Weights of a small transformer language model: width 384, 67M parameters.
MLP neurons of a small language model. Each row is named by its layer, matrix (gate and up: input weights; down: output weights) and neuron, and shows model dimensions 112-207. Each number is 128 + 32 x the weight over its row's rms, rounded and kept within 0 to 255. Numbers have three digits each. A neuron's up and down rows have the sign that makes its largest values positive.
Before each neuron's rows, "fires before" lists the tokens most often just after its 100 highest values on Wikipedia text that the model never trained on.

fires before: "\n"
L15.gate638:130141104072088079104102195128138137058088173155150105118172148132114136123115140127154102212147159106152169128140100074091078149122185198142082164125074081178128062134175124133114131089113071133128156111102070157115117118169104077136089192101107137180061171202144096146148103161116091110
L15.up638:123126153133165102060110179062138136179105106147122152138076059145141155091098146180148083097180086118106151134120114152079078129063172120136151113104157136139113159063109103145160038151156122088139139163105114101174107130090121091146117104153154171140139144109106126129080105133153135166
L15.down638:112093116176101076144136156080121111082192124128148112067105143102085097099175051106139146132116192132111086121055070127130157098199078174073088176164120139201098165098188081106123131163139061154112149089113148111123103099155152122170151097166090133136107148120125106143148159130088131197

fires before: " |", ":", " of", "\n"
L11.gate241:123163160098094081105074089118116147191148077110107119109096151116147140117102114132119100142164131136144105092136107127137109179185165127103140114076130103110062116128203122077122074139088097170145124124141134059141152122154135152092101166161206132176189165095125134077103156138125091161
L11.up241:133126194113127105097181168176172099103167147108136134121129167102132073099136130165140133128160120123089088114055113087119125124156114110113096137120139125181139115137148077160118102133157143146111154088071125178138172092140058103167129111162179127180100130101116155119189149160110143144
L11.down241:104155117128135107086097155118110143093119147141170148111123157159134117157125096145114189158172129152144086140147140129168153138166184195116115093104162129126097133123170113158150130171162157169162112118194108129119204137115077119165155111198135086171128121116113083061186160104106148144

fires before: "\n", "s", " |"
L17.gate645:092157155152096121103115181090134132149197150105134141116095076160154118167167134078167138145139137171108166125125102135096151143133074150152093123145121076143136116115162141084128083102103113095112162147129131138106154149126124200150147130106123123095150108144092087131128168141116131184
L17.up645:154137115122081032146113105107127115071185158125123115184098098123098112119144138151151125073106132090122135102166101106154157160181106128168082088094144121077172157164223119102089138064130139103110142115124115086114119105107102108169077115130120162095076105110145112110146140136108121121
L17.down645:115098124163171167095106144040136161179123229144174142132108084127181126123238165204086186064127158138133152104140163102066107105141079119168106177129100131145142155197169124086098111118168153117172135061127146104164157140138093087156108119143063121095104160080059141104146190096062109084

fires before: "\n"
L5.gate110:079087161111145126121174119090141132152114141199130106082135135146192131115136050145136122136160107139115184122125104146100163090098116091134116178122107141164126095128173151170090115130086227137139114155100138095105095134088182118161136082164145145149124106160156101195197151135103144059
L5.up110:125035084105123127139169148102155174107085110165140102103114126123127101130157144103107134122160120104155134097115125176171089137138165149150165155154137081140087161119104175161058132166113158159165139129177146101133163054088143096174163040139192104102133123070154113137165147148095131139
L5.down110:068090170152105090148149132085150124108097127180151085144170117093146120146153069138121157138109112095148133145148110138153201158174189055140165132159146124163133123133140084151056155084110129138104127152163159127111173098084104131173123117140117167090103147137157157198134161165104165148

fires before: " |", " A", " 0"
L5.gate222:150144150099108156131171105140145185183103107128093130126119101135110105116104162126077128144147131172161117116127163151148095148115174123098139122097140184147145099107149087124094066121138140116127155148168148102129182173139125149110139178104139088122173138088170123120096071144156136092
L5.up222:126124106141168102095073129136114124117096134150175089144058129119087161036152084183181109113152140112137079139105107025090070135143108110129104089182092097106110119127146117148143149138116135139155146130177129102119092126125097108189120138160125132166135083155137109098168184136070138113
L5.down222:062158056153164175106138125156138124150177083060114125145098154097141141088154115121097147000118159147109165138160092124094135108142045190096161076068160131154096103082130153132166100109114150096247114174136152064122098175100101120145168127153115121086171149145196111086097103120116136170

fires before: " ", "\n", " /", " Total", " Loss"
L15.gate465:124063142101079138101179084096149109117153135138143132157148088166115116118133110110159110133150112146097128167117136174137173138155118170112096151183078128111148137167044105101108112125105143057095185120131157170087128129144159117140132128070162105051145131109142107117107122111055155090
L15.up465:101147088093131132149118163119139109080155125133144107186123125137150127169110061106137076152153143142140112094149141153118064143180131150207100134191085077144135124143101071097181086119151196108171136067124146101168113131129136117165099160118104132162132161075112147091121166154179172098
L15.down465:177111156121090118132183166147161094088215166147092098125141124089149131093096143084136221069085086153150118122119179103137147158128123127134136110124112153136106138132156107077183151146127116168149119080151160190110091147120131074166134093104130164136039152132097131115139122134069149129

fires before: "s", "m", "man", "a", "t", "H"
L15.gate506:092205135123181191179094075130092094142125122109171137159109111101125151193132133086169169146134139087145174091139119124152103110098105150096217103156088148127110122139102195122236151137163169131101075095105117129140121103123050126097088129115136211186134112131114133182190141118050094136
L15.up506:161126149138140110189153117124083120092105110121114168111165136148148122158155138127159115150113109151148091139115064099125168089108118142158174162167156124136138161121126123120111115150096087120120186101175058064166165128104099121167102164106151127124114139102137136129172137180124123111
L15.down506:113091168138147169084123133048155161187194099119151091159089106148157121138171136122123129135077160132115165173123132170121143146186216124099077101118163123122156160111139142142099114140088133152136136079121169120144140137109186158137190142127139167057114132105078129093148149113104177102

fires before: "\n", " He", " In", " On"
L13.gate313:185100170108099101170101109086105185131217125091145138199098137125114137080144132135190205068133137111094138165108135145178132149096169076117174073099116106116156147146118141138096084101156168153100106133169147141100083124139134104100107119126151089067139072112110114123131137094120149111
L13.up313:134101155136130149125195056115122084110176128099059149102131116130118169142116033130068091160123064122124096125145136176145195075154102161145135106116097099141100162087148159137101147170148127143101140118078120124041192138111083115111151133128136125136123112094107188114089146133203141146
L13.down313:147105111153106123107086156189154090124102139130130129075132121118085069162138066139108130082095125148131167100134135099099137126152099118134103150145153156125069093161137103139149081153126107140168121114118119094125102112134184145162115122170112130178126104096186174121045147145103126199

fires before: " |", "s", " was", " ("
L10.gate745:165189095135165078095133119147068101207185147155145152136110118126128121155152076121101094139123140170180123073098152143124144156153194127106119050116150124124140114182120193146109086170117084080151195151130105074151183210122136152114135089121082117133125204106105138140138145174080085177
L10.up745:090128051176189113141106075129178070132150134119163134161154135187100120109133151151107183147136076109142156119091181157172156138137087174149114126133101139137119137139131145050144100140102051111159172112195056113112163143119106223144086126154132080149053165117135132095180135100072128129
L10.down745:103096119160173122068108065119139144106125141112150187125144119098174108138133108102144126109106152092129090133053218172186084120139018160134178190171105095109093153147111157074104154067167145090151140094129081092159194145116092178141126128134170129146124098193123094170092108184084137093

fires before: "\n", " in", " on"
L10.gate820:104100143150093152139174133134095130142148151095088056143123087118078048135137137137099093107126095186173123110164142129148070164113135123129137135174084114092167061126109202185089215127163183137121143166135091129138156154097145109157135096146174186099115081090152188103116074156156131102
L10.up820:067112151143075153110129155143119122080157178158114120140102100126123186132111106140127091193146214157109109205127152089168126117127108112142154099169161160121191108129091056113168150108105152114147165108066120156137124148217106128120091155070124118191172177165168089112156110118152084148
L10.down820:225171172137138094115140161117081179144083068086121141108158129091127147094097111131128125240051069159150143087084135125120129125095169150074111066144117114147096148110172115146119111119170124155108166109153122102052130112188091163145120058153086144078107140135172101100164173112134088117

fires before: "\n", " ", " Washington"
L5.gate659:076121184169155143165120128085110088175074154114154052143111106098139113146100140195095082098151125131103100132143114157180103165136140146131184137079105143163116160134158161145144063149133159163177109147139140113102101148118116182091154094096084114167117134109150139091129091167129151091
L5.up659:110170167137095142129037085122148079125152163163196134130101090124163107135126103125168149097165087103156158167123129114166108151048152141127111108133120070124167121120124199109106114098112123150136167148164139122097100118113107129149143098127113096142094148088083143099125082114105126104
L5.down659:149116165066074147163101116144176136101096115128132153177048135121116132090093153130091076051140148158114152132122165104125110094121091186084142124148142105123125101051126155103080095038137113148117134126123094135116148168099106116126126131103144086112150132088116155119174097178103134149

fires before: "\n"
L10.gate939:152080144177159158073127157190151104093099168121141160129074100148115113143148140139104118103116109127135178100133133141060121096112089157119078155159123087131153103142095155144099146146138091151114097113137178080131182108165160130085135188129139155158104086112116138038101113103071161155
L10.up939:142087134122111138158145120085185114093158139101098078155146091137103171104134146108189155136050131136112147134153126138104166143080110102085108108129132100148112070098155169147160134146122156175166079124157180107099141119093158186137119188110140137161107083124089123117116127114146126093
L10.down939:104133128151105092210075125151066197110116147118137166095148127054105114142154092130136120097123213127113117101117097097136119134125207178192142140151163161071080125118079088108139107146150125126111166158080082175153089118152156123146153164164070153162120120131147101156096129112169139122

fires before: " that", " the", " it", " he", " \""
L15.gate683:081154142126211141059080173113098149133228161103123136091150101132126143134166138146129072116156127172129159092091092135104164107144113135126163215128152103118152149157174095124165075114144134130159126181116101147169182076082110119106157105129097136151108098119159134136086158129152125175
L15.up683:158175106147102170117132147116114110099086164052134119086125119169118127099180166124070168138082162156113147094160162102079130171152185115111169110102123057178123136150121132085089116117194173150173104104122137077103135138125080157178160104176187119119099122138139188190179117142109098150
L15.down683:097122149128129060095181116128134090137068131103127148107146105147124140151097167119112123206170156152176110115154097126152137133167065140196119082130122182114130140142142120098116155124093138135107115108149120157076053116178126153106086132058122128154176103136160175159118154149114124085

fires before: "s"
L13.gate533:121125110124107110128164117093110163205167125149183187203054119134129124148101069143100105143078122166141110135136131155138125147153126137195109069113203162127116126086217134099138084178180152135139121114149129145165119116127064138164138139155132131097081157181129119177102116133132150135
L13.up533:104163144159035191124103178134193176127176122161153198140083112142131084161135102188174110103160103180113127129128086106114114139128135087136150119071137133090193118105148152137148115110175128135097143130103145113171119154155164096163176114106065143139102123131129146161097118135079117062
L13.down533:045138141149068107085189101126094146133161135093158173153087084142151166200107114166113120110149171128088158131075123142144169075110117085191151113126163112082120123118175186137100102142179109142176176130127108195191112118109118118141112145136087101144124179111080105148175090155114063138

fires before: " the", " a", " his", "==", " their"
L5.gate484:082141148100148136172099051090127164170077147126123136109108122133116149093111103106122152063145117160112143127061109123078150191098119135138169145133152094102109070088126147122082106104098126197116103141107199147128180067192129128141097214141113113094082097141092063142087108127173136113
L5.up484:116131166116169121144096162095134111081058127095097192148104062152101192151081099119102124109120123125154129079132113088125179172145183167131179153174153125118094182156182148090147117128134115107095108081097118150109136110156162114107151138088142106129102166176124119055150101140156134157
L5.down484:086103163132161159142078063030095159122148140090107079101166125155111157128119091124078122107160160121109109124148080099102112135099122141143161145153147130152097072092134118113118113099156079170104072100084127205121145104134143120163180155098083145099116150096127078095159114141136135066

fires before: " |", ")", "."
L16.gate796:130114149090121145103154147168093182089134142153127101163038221203156153139120156114135167145191149149152106088067160061170101087139122171202071152143207134148155078102140161091142084131182140128074127156164121073114168101144175150141155178131097119163178122117101096124122107177130107152
L16.up796:106107132123138105099115100153172203066065106146127122130139189206130147151122113148157156147113173161081117124086083168065114154174135069122120121139187111133118098153159138174073178142090131100080165163126117158135136138092126158153124180115123113105142093149156146114140120179130142149
L16.down796:169137068166127160157166149128109109140086135133093103077111103138127141076125148057063097145129140149148115156121125119157115123141121133129074134155123195088088132109088145144085132150144092124140161109099154123124143135107174147102108111133151156173149101099171138099192171155090157102

fires before: "-", " ", "\n"
L17.gate282:109173225189102162145072076099136107106160053201190091130103078176095087105131098128117188076130135146191146123152061144145144176140162101084053174089131187150086162130123110158130106111146125113130147102107142137083136148142095139134132098085132109084110105172149075109183149118093196085
L17.up282:124053073115110123123153102096144057169208131125173085105156170129103132110141122096106138088084099143058133199131157148128099134138141104180160143181153184145164175148118130109111110124148189142133127147128175138138078204125076130127158118112144060090157145094072105146125131129150135092
L17.down282:158097107100116144178104128073070056109133139065128138141143093131158067129151105079154138106120098216076175140099096149109169122113123109058087184182135090191112125151088087071112109060091119175181149126132150158127172130148064206093129133109151124097124074111187084113083081159190136059

fires before: " in", " to", " on", "ed", " for", " at"
L6.gate312:117119106122111085108100141146083100160107100103086145153116160141079084119119119169131121162135112048172108160097127127092129065171114104122106154125105138092110204117139102175145096138128124096093121166142151141098104159125127101179171108212087124157163157142141155121138099090166136137
L6.up312:106077096116082142159155079139059137161154153132193100112183143112132183175162171131194141162158133139120151102169203151125183095101102108146092131122109087132127157103121157124092151076139122171118131113169104131154125166075131107123108135140162136132125134124111190148163168119113143097
L6.down312:074105153123125170138122097146109122161161122156165143160093169106108143122140127069111115157128102141155142112180175087123110117083108186125141117108093116149097187114113113145196140182097136178165119083149110100122146110106108157129135148138148196082177126178176175198119131187112080073

fires before: "\n"
L10.gate933:124123080117175165109144099154148144160143118112062088132061113084147093093101176111141130175133137113114126149143161095084187131137114117077087087116163160183143112074091147175193158091095101083167121119097117156146069120157122100124103099120039101139137128150099100145088092096174161189
L10.up933:149130114125083161095113103106109117151102111153129153144130087153152144071098118116181108132073150151166165173100136119114204146125117086094128138173165106166064119189124171179123148103110176154128144109146111140101112084101157146140114134138132117073085166113137095065139137146091170170
L10.down933:110155116115091142123137154073112070107115153156109140130110139159117148143132110095105121095115108106084076116129097141140058094097073197161117134122135174147111205110126165131127111147101198167114124152131155085105123166132148142097175129074118155192129157078106120148105151093126162093

fires before: " |", " of", "T"
L16.gate903:132140106071125061120140112116167099109090105150102096107086139137090124100099156123126165125183127088158186126165110112121098059166157130121119129141134118141135099152133151102118105134134127162092114137098146165135171123130087132177166120183173134125150097215118143117144098133143090120
L16.up903:134117081099101115097100162138167157124160098119122092095102106113105112132106145105127065121113130127100166123174127143171071142137134111125099139170159096077166103146143091161060122135106117115107094129147079125079156091103134102214132109194125122119122114151124075140126127178129103145
L16.down903:140112125083104117128131106139145097158080154129112094079091134107105108136090147136124142093101061128175166153145113153115055111068123140109086158116109094103105138124113195112146109138126147099222122128137116175143172192168117159049143080162161134126108150133140117104068126106134142146

fires before: "\n", " |"
L16.gate511:091153105170206138139134151126109188151148089139152187057083133155111130169147137125091094091155085162096127076071081137102178112135065150124222096118129182149123163122146112122158086128153181128097099053090181110146171088133118180117151148103159162101165146159174065111133162118133063145
L16.up511:131112168145177085119169153066054119117082130081113102143140121185089154088105124115155133122104127154213093095142152102137175107128115133209156107096160059095099140111220195155154082154106104122087131120134179174180106109142097139128115150162038148089127130165144095130162147097110084079
L16.down511:104145134144093103156155159115109175153085087108136068087165113173140113087114145072145088197130161098060110102158137131181096141111144135098097148157128152101084115131154103104158067159142117121120152116120144111137172143162170117075168170151191111107115112152101123121158199201179118142

fires before: "\n", " It", " The"
L6.gate930:119151111136150145175101071194149096092121158157141129101135178116105118189102182145102115179134150147117148102146155136160104131161068137126147152155100141114060142100094148154138108103146139176112138106143074075133146157118109071103119109165133096131100146151172083079161120132123212152
L6.up930:097118104108133142127073121152121097087151137149110144076128136146149151102142119134092093129155124110144100102131163127175150168116153100153111115072078095156110133131204169139108090137121147090144131137145065105144141117173084139093066169192171118108100141103125060130163131123164147132
L6.down930:123103115158175129137120109133183067084071167115155141172122142112094120109112071143148135053110110101177135109172140118100122134152092084103120100143126091105088164093110159071110140079214121168100116054100130099089140114166148136101127149142120139094115092101146107133112089117125157115

fires before: " |", ")", ":"
L13.gate598:090083085133163098132108121056137188130155156104117133135145097161108114108059113195177100062087144163150156082173102115194155105166109172111067104137102124145107110159184065147098101126076128121093158114123169098187117068088134103130137102179114131119095121129087107137098147163168108139
L13.up598:106185109096123134143149101094113135055171150156106124129111147110119109147159075144080141108120073150145155124098133075127138158111089130089151030096128091114178139092157142087070145198107086069132135110079155059120197106151139143091097139132119152122087147145123145107081119100134155153
L13.down598:088142152188101133075114088139107118141093130110174154129156131159104105147154142097121183133161056061149109124094203082111103121167036174123096110127126091124173149076110154133081080087180120131179143120169145075157190146146126117141151111204098090169118094192158170058115122128177205152

fires before: "\n", "-"
L5.gate913:134098127164150114162061125086132049065123153102065093130103129132195177167075143129123133063153106137164143104150207134124140160116136120106151110128087122135124150150136148104134056150139129172161114148118105018112142164115117131152068133148072173185124164142136154174068076147118163202
L5.up913:118115183196113123124046066166099131113117105173133094147156145165138103185114139125149151117078130194116156160107114096063082138159103129128161132060047115105108150092102101143123101131191091164066156126133113132088131163110173132137147156107183170133156153100124087198040139119162114108
L5.down913:123137160098142123222112090144178132090057093112156162130105123157137118095092120152160113051110166097128122118143101152078164120141136123130132157156129155180165151180114143146146069060151143143144094145113090139045182097122111119115165137136088169151181141104081149065130131106088151131

fires before: " as", " in", " with", " for", " of"
L6.gate575:180056132151070127128111109123172111148143146155123081122181168200109164086091125181113115114079122112127086169117065152060115170149073123131107107101162151074109139117132122129110107179103063138113163122171131109093139162196189129128194065145162167146126143120111096116082161191162129152
L6.up575:145120100113097188142112154128149118138094095160063138144083113109140074115147105076104094126164103092156101144076144101121107076156138125124118095129128149174063092143135160084098135146165078169120115165126147138129184171080140116132099140138156086117087056070140154123124118113171145053
L6.down575:093114112130140138094181139178092116133070121150071148133087119126080099103108124113156136140210107132189106132153104106157037161098137126147131125136092091092091144144129110160138196118088109140129112089144190151045097161160142161176112125085138127160133128099145115119099126133128144034

fires before: "s", " as"
L15.gate244:128119111114134135163115132132187133137125087104064129192093120142102121151156187101111105104139115152095111157115125183192067126152082056101155104127128064116130150200117169133120086119090147096111128114124121135150130192116167090120201076114114134126152175139083137148154109104193113111
L15.up244:150118140098134152085166132102176132112139131176166150143084121181161168145140125091142153117125119144089137105147077150123096135106135119109135160109134129147154126131190109043121134111146135131169039117167171104148112147090082100045159162114128129118137130129108188134190101226110162131
L15.down244:159079072158165125101116152171180155074120119156156123089136175100134081165130085144123143113128146087118063113103184136136135147155118116128093146108109176103135120087181161147176077154142152150134147154162105110131105138169082126147078215104105128141124164130092124131114135086106135184

fires before: " |", ":", " that", " life", " \""
L15.gate860:145196092149121102105178142184143115204159206090154168208141078151159078112143175151153139221117124148156150169129084143094123077135101069111146099156048078164133131152067096127128145160139119180095116116086144110126155147137117158110121107156144118127139074150153167130130151097149112135
L15.up860:126162156067142106175149141129094087118134135095099139139175110150103096217134111094125115091122153118136115171173098189174117103112100155135140102143125081185139130222070122169117168186176148131063138141150137099110062114072081153125133089119136129130091188125129211159189168127123083123
L15.down860:115107120110139105130129159176132084159050097120184129119114179124166141090068124105121168107069176173118121157104146164145095140143153171109122149132134146124138141069232083130076155095099153117104108147153134164088127127184106116137150156106176167169112108117079148134087110104099113164

fires before: " that", " the", " it", " \"", " his"
L6.gate164:117165103075095089189126169187089124105136167170059085151093087113142128084162145106119054084114129173133137122173123106159095145163146155116113134126166087147144140130162095082105095195105164123192144189104158146130101104042109108176186102104118116142096095114091083124090138108123125109
L6.up164:114156135094154162157149124124100132097134132116135117179103105143153113094067105074128120123082143169174098131082069129128117214192149128087149085135163103107130164120151109146127150149143126156042134153159086127122077097084110150126160101134069145116135155121092128132090120106145069128
L6.down164:080122109132133137108097106164100166134092163144148118086135139143187097106128154147058107129101167235123106097119154139087172137130105076173100181116113150103155137140162146100080053112158140103168087102078103141129130100144145067135125101134110172125161114131098174062140115120108108151

fires before: " |", "\n", ".", ";"
L5.gate895:075113173154118069086181103125173097140115100111129097175163110095155129102108139080128137165122128124120169166112147162189104092189169129139101113126158213111121134130130158147128093167124147154204128175115104132115127141155106130144128128114100105149081151176133096058149087177105109165
L5.up895:100204115120145156120071154181144153141095178159173048149216126103137150117068141102098158138155132121171079193168205118072078159081113155139225166155064137168117084184138145090154140138159114101140114120150157155113143124161104111094069111102171105116103142102148124116077134186101126126
L5.down895:122139165181142099093143132110167055153138103111137132066101145152129111118123073099145135115114132150094076096143090142169106124166131116102164119094161207104139167093115078091136110164142162138160126132197107110126091142112151108100155166127036131174143150168070095101140125129085118218

fires before: "\n"
L10.gate808:146141066100099208104119150132164072180141137078106173163075118106098094096150119050062104144149102128200104069096112092146097113191108103163135132084185104176151166084110133131115139175118194130145110103127189106104210113151098100157111175099090160118161158133156155173159128118108129084
L10.up808:142100129113181165062165110126174106106128144097167045147153089070138091231114168119171191200084142107105124125083137160076152193063125124090138125127128069142142086121124097093170104154205088132114089088130156059168161127124177144145071123166134126148113113138120114115197128104130159104
L10.down808:091131114127152085126113186152106116141172211155129097033137168146134169088163120131180084198084090054159192131140177163122123155140112125133113147159096140098142087171107185083087085093126112138124154172094114147125126121120133131085096133163121094142070120102150131132104134124146159130

fires before: " |", ":", " –", ",", " (", " was"
L5.gate309:132110094184168145076117106148178087112117083140164112170156127140101108140103201121116178157140160131135039150138100174140119134195133105119128128142125120112094144191163135129138151130084133091091105089160146092160129201125106139127106124127102123150184178091080144088122124171115163164
L5.up309:141128099080169104051099092093102144159142119137090140177126114196136087156131134114160080188119122082095154119138103157113125104046098130089120134133139097084093167071063114109121105112106089166077221132114121087162189133049115055128116092140112157106142131065092149116167130150137101127
L5.down309:085159092127136134101105117143119171142156175146129127183164131163085113139171144084161110186151139067129155152172128144148111152098072162116098130113163141096132141155116122136055100135103130134106159128147090103156154149089114118192071125157162120134120159129151149125086136150125131127

fires before: "\n"
L6.gate445:119134154160121093106105089173143137152086086107141143115115123143169140144125157111149120071095119123124145119173146131052085124131112074088166146104122128133094116182092129173107128122123050115111127115073093097106120151106091078143168122147094088109152152122177119156080119135099208201
L6.up445:129105095152153111157125129120156086129106113187076124120123193091155169152148092103123175119098156140079135098085152152137139152176176095100107186105127119195113135107150156151106162166095138102111094151142128139101135093149124053114072145210122116160053063116109124192132123077153173117
L6.down445:138155096196105085154066139163143162104083146147137168155146153059145130091108040116144158017125120137128122124177113158112124139131141052165136091178110097158117170147097110141143153145150102145081125125115138128097098051188093099167100135152095114139077077130110124176131145090072142148

fires before: "\n", "---|---|---|---|", ":", " |"
L11.gate766:120106127106103112172137155129116064099124144173087092110095180175169128128141169182095052130113111168164136091186146108078115128145170067145151121125118128125096133164132142107175099114119186159166069144102111157110147098181151134124109186123121131110138130100144107115099111152117177110
L11.up766:103151121149108102160155144158191133123091194185120103129139116132124158128199093139114140080130150126117101137141115074109115066170193062122097192093133194147190103127126084120097144153083127084155095146117183111134115108130150065125163145156165188106063146143100129113156068164191118112
L11.down766:122157134160116103147147139206138047132109155057070092149096142117113141119135184091147185174140143135148000158167184055121177059180206115120128153126150189169089120150124151150155124084098133132138078107124147119127145194102172172155142129108109149083129127195196081128115119104165182107

fires before: "\n", " ", " 4", " 1", " 10"
L6.gate595:179125100181167175097095160122098112122093179083161168141155174096140159125107112115118128107095131145188175113124120121136180051143132090105024096086131155144103159067158134126088090109122104215124114142161148134146102139135129125118109147143094101141131115122113063158112090176145219068
L6.up595:173171154168170149163099106089177154093145144155120075164125053110080156135166113145143094070109069122115174059109130123183106161100116185117116060110153135147119155082157097096195139184153105153134107082123159117166093134130183154106116096132081137142104102127154115108142098144121131122
L6.down595:108175177145169116129092102105154068061148135095124121068073124084125155178138086091132131160161155143137139142136118124150129117097137142139153094069111137115119155101147036159185171139107121123121116148045148099065107134125125139114150095139128159140024088112106108120116137065136163066

fires before: "\n", "-", "==="
L15.gate340:117143119114114175134128081110127093151126154141101069136141146121149146140110106132192173151158134152178146162140145114114128172141146142135121079104173119132123106157107096146113186150120105097143139131112169094142131133120105133079122100101110082107135181178106139148178174041140142142
L15.up340:094129163106131130168093131124174126135097112143180198099087125114144141057102108151148107097112159143186141145133128109157154083091123087152155094092141161158095147079133136073116120157076100147125113152145112044188081154082138086127098165164156141147116097150125118120183184094128163101
L15.down340:166126171112082118145080099067124143139153141111159126135117150129154105166133018067158111114117093101103171092152070106160070132126099078150166137115131106167093155143165147092161139114145084112095123130127127046134163119120174195065104155082129148147118100143173168118182119142113113100

fires before: "\n"
L11.gate688:063102123153084157112177096108143126163123121131116126110124121137180160115149095084107200141173171099082155130124160142144065108123102135138056096128098130132105099117070134141120123193156120187132140141087149085142126134117103155161097096145051126161104134116108085191131143105129097111
L11.up688:134089150184135101088138115046145178172128144120078106134092175163163120082167089111079088089132172146115056158096095161076143139118119126114147167107084119133169155148178103125111069111174156129162086186161161138111133143108143152136138077112116088151123136082183139124156139102047157131
L11.down688:137153150124130119107182121049162131136092104152102174155116134132148143122162102126120195092127153111084094091135174114068111133167122123124051113081149132136125121113131140153135119163167117138135168136104114121140125109150110120110112118164123061096078195130141110185169126061131086127

fires before: "\n", " education"
L17.gate857:042103100152120084077169070083108111104136167172173115088140125137118111195118179168156142139166125179123135066135159241119118178100138145118155076164136072111188142162131122134116154159182151121146146083103082127121121201123135142147176097152109174141126088102141077090101062070090098119
L17.up857:212127133104146058110073159090107117149061108104121089155118087178120093137163131057079138132087117156121101108150161146166130159121143121172108087145183094135130145106149174176096098152101135092129123155121094139111121096114123166180026104172147128129179112183114139140112140203139159132
L17.down857:141147137089159092089119164108113123128168158077104110084108104053187113143140058093135139106125091128121106133116104132083127113136109094152067153196098162152088113143125118132103123183164128115159135115116119151186137123150067062160135172105095156147081058118126251174122134124084163162

fires before: " |", " of", "}", " from"
L5.gate99:060171196096174144129125127176163144128199078077057072101146113178103145111081172119096132183140107097141156138082112130138205113188126170159109176081111073126138120107125110181105120114093124124172166118095163146133079154090113135123161143138101151063179121184076108114195104112139131136
L5.up99:117139168148160107092176114102137143157165140070082103097205144181128148090143130124087110124180140096108133120101151144137208176183127158154097144099150095130156155134171124143124087132102120080173177129105156137138072129119085144167082100153136099121154145177102159099147088115181110081
L5.down99:106176164123093116097203093104095180127146099167082105132142177116114142106162079105099196186175115143124108089104154138095142092210141149175165206094111089111130127132088117082181123117120114191161118164104174147145109113097101182094089168121089173139133109114048106096138143152109169080

fires before: "\n", " The", " He", " In", " She"
L13.gate585:144099173133102135187088154144082140141092097114163201163105126108105155160168087094115101067183180161157129173137115115118139180114116083090193121154112132140155079150093121130123101144073122169085092144085126121145178154093093132129133133131144159096126094130124146101181148138161136047
L13.up585:098127109107125109179135127180159103125103126059077125196123104098177128099156124139136121108181122144100127100146129137144118166141110086171176172136153139146141162118134167069104157113098148141101138088177113124200139137108171123050087089101136121120105119164125098162122162097135150118
L13.down585:103132137125114081126118120100106110095184113133145127086099166101114083134119049143161130040124093117148109100135118113126103109160131147135150153121114124125056181149139124129079101130177089201161093098116134135095107117175132157148096094181124169117147140123126121189171153114128191102

fires before: "\n", "|"
L6.gate780:133066107071045174153190156093115153080131189140076131175078116139163070112105161087143145144155114172145190177142137135101115125093113097141142117128160128076126090123107168091077098115133061137120125119080118090121127160165150093097138153133136096153114096192123111120150097103101135112
L6.up780:120102079159155120070099144117162122053092096146185154127163054134188130135143148145093190184132145189111114132150103157163140121127095101146086138099105114136157138084133175110091107153078154134144145179108123075164075083107131128164093090179158108174147206090140110126155137125100090091
L6.down780:120160156169137110158089137110114123196123148138112137122157152084099133145170106116089139170183125144149044129075116204182137081130218153138107141031124106178131104181156131138082193156099119160114132148132128100134130104143105208192104063152087169138118165128175121072096150201159124112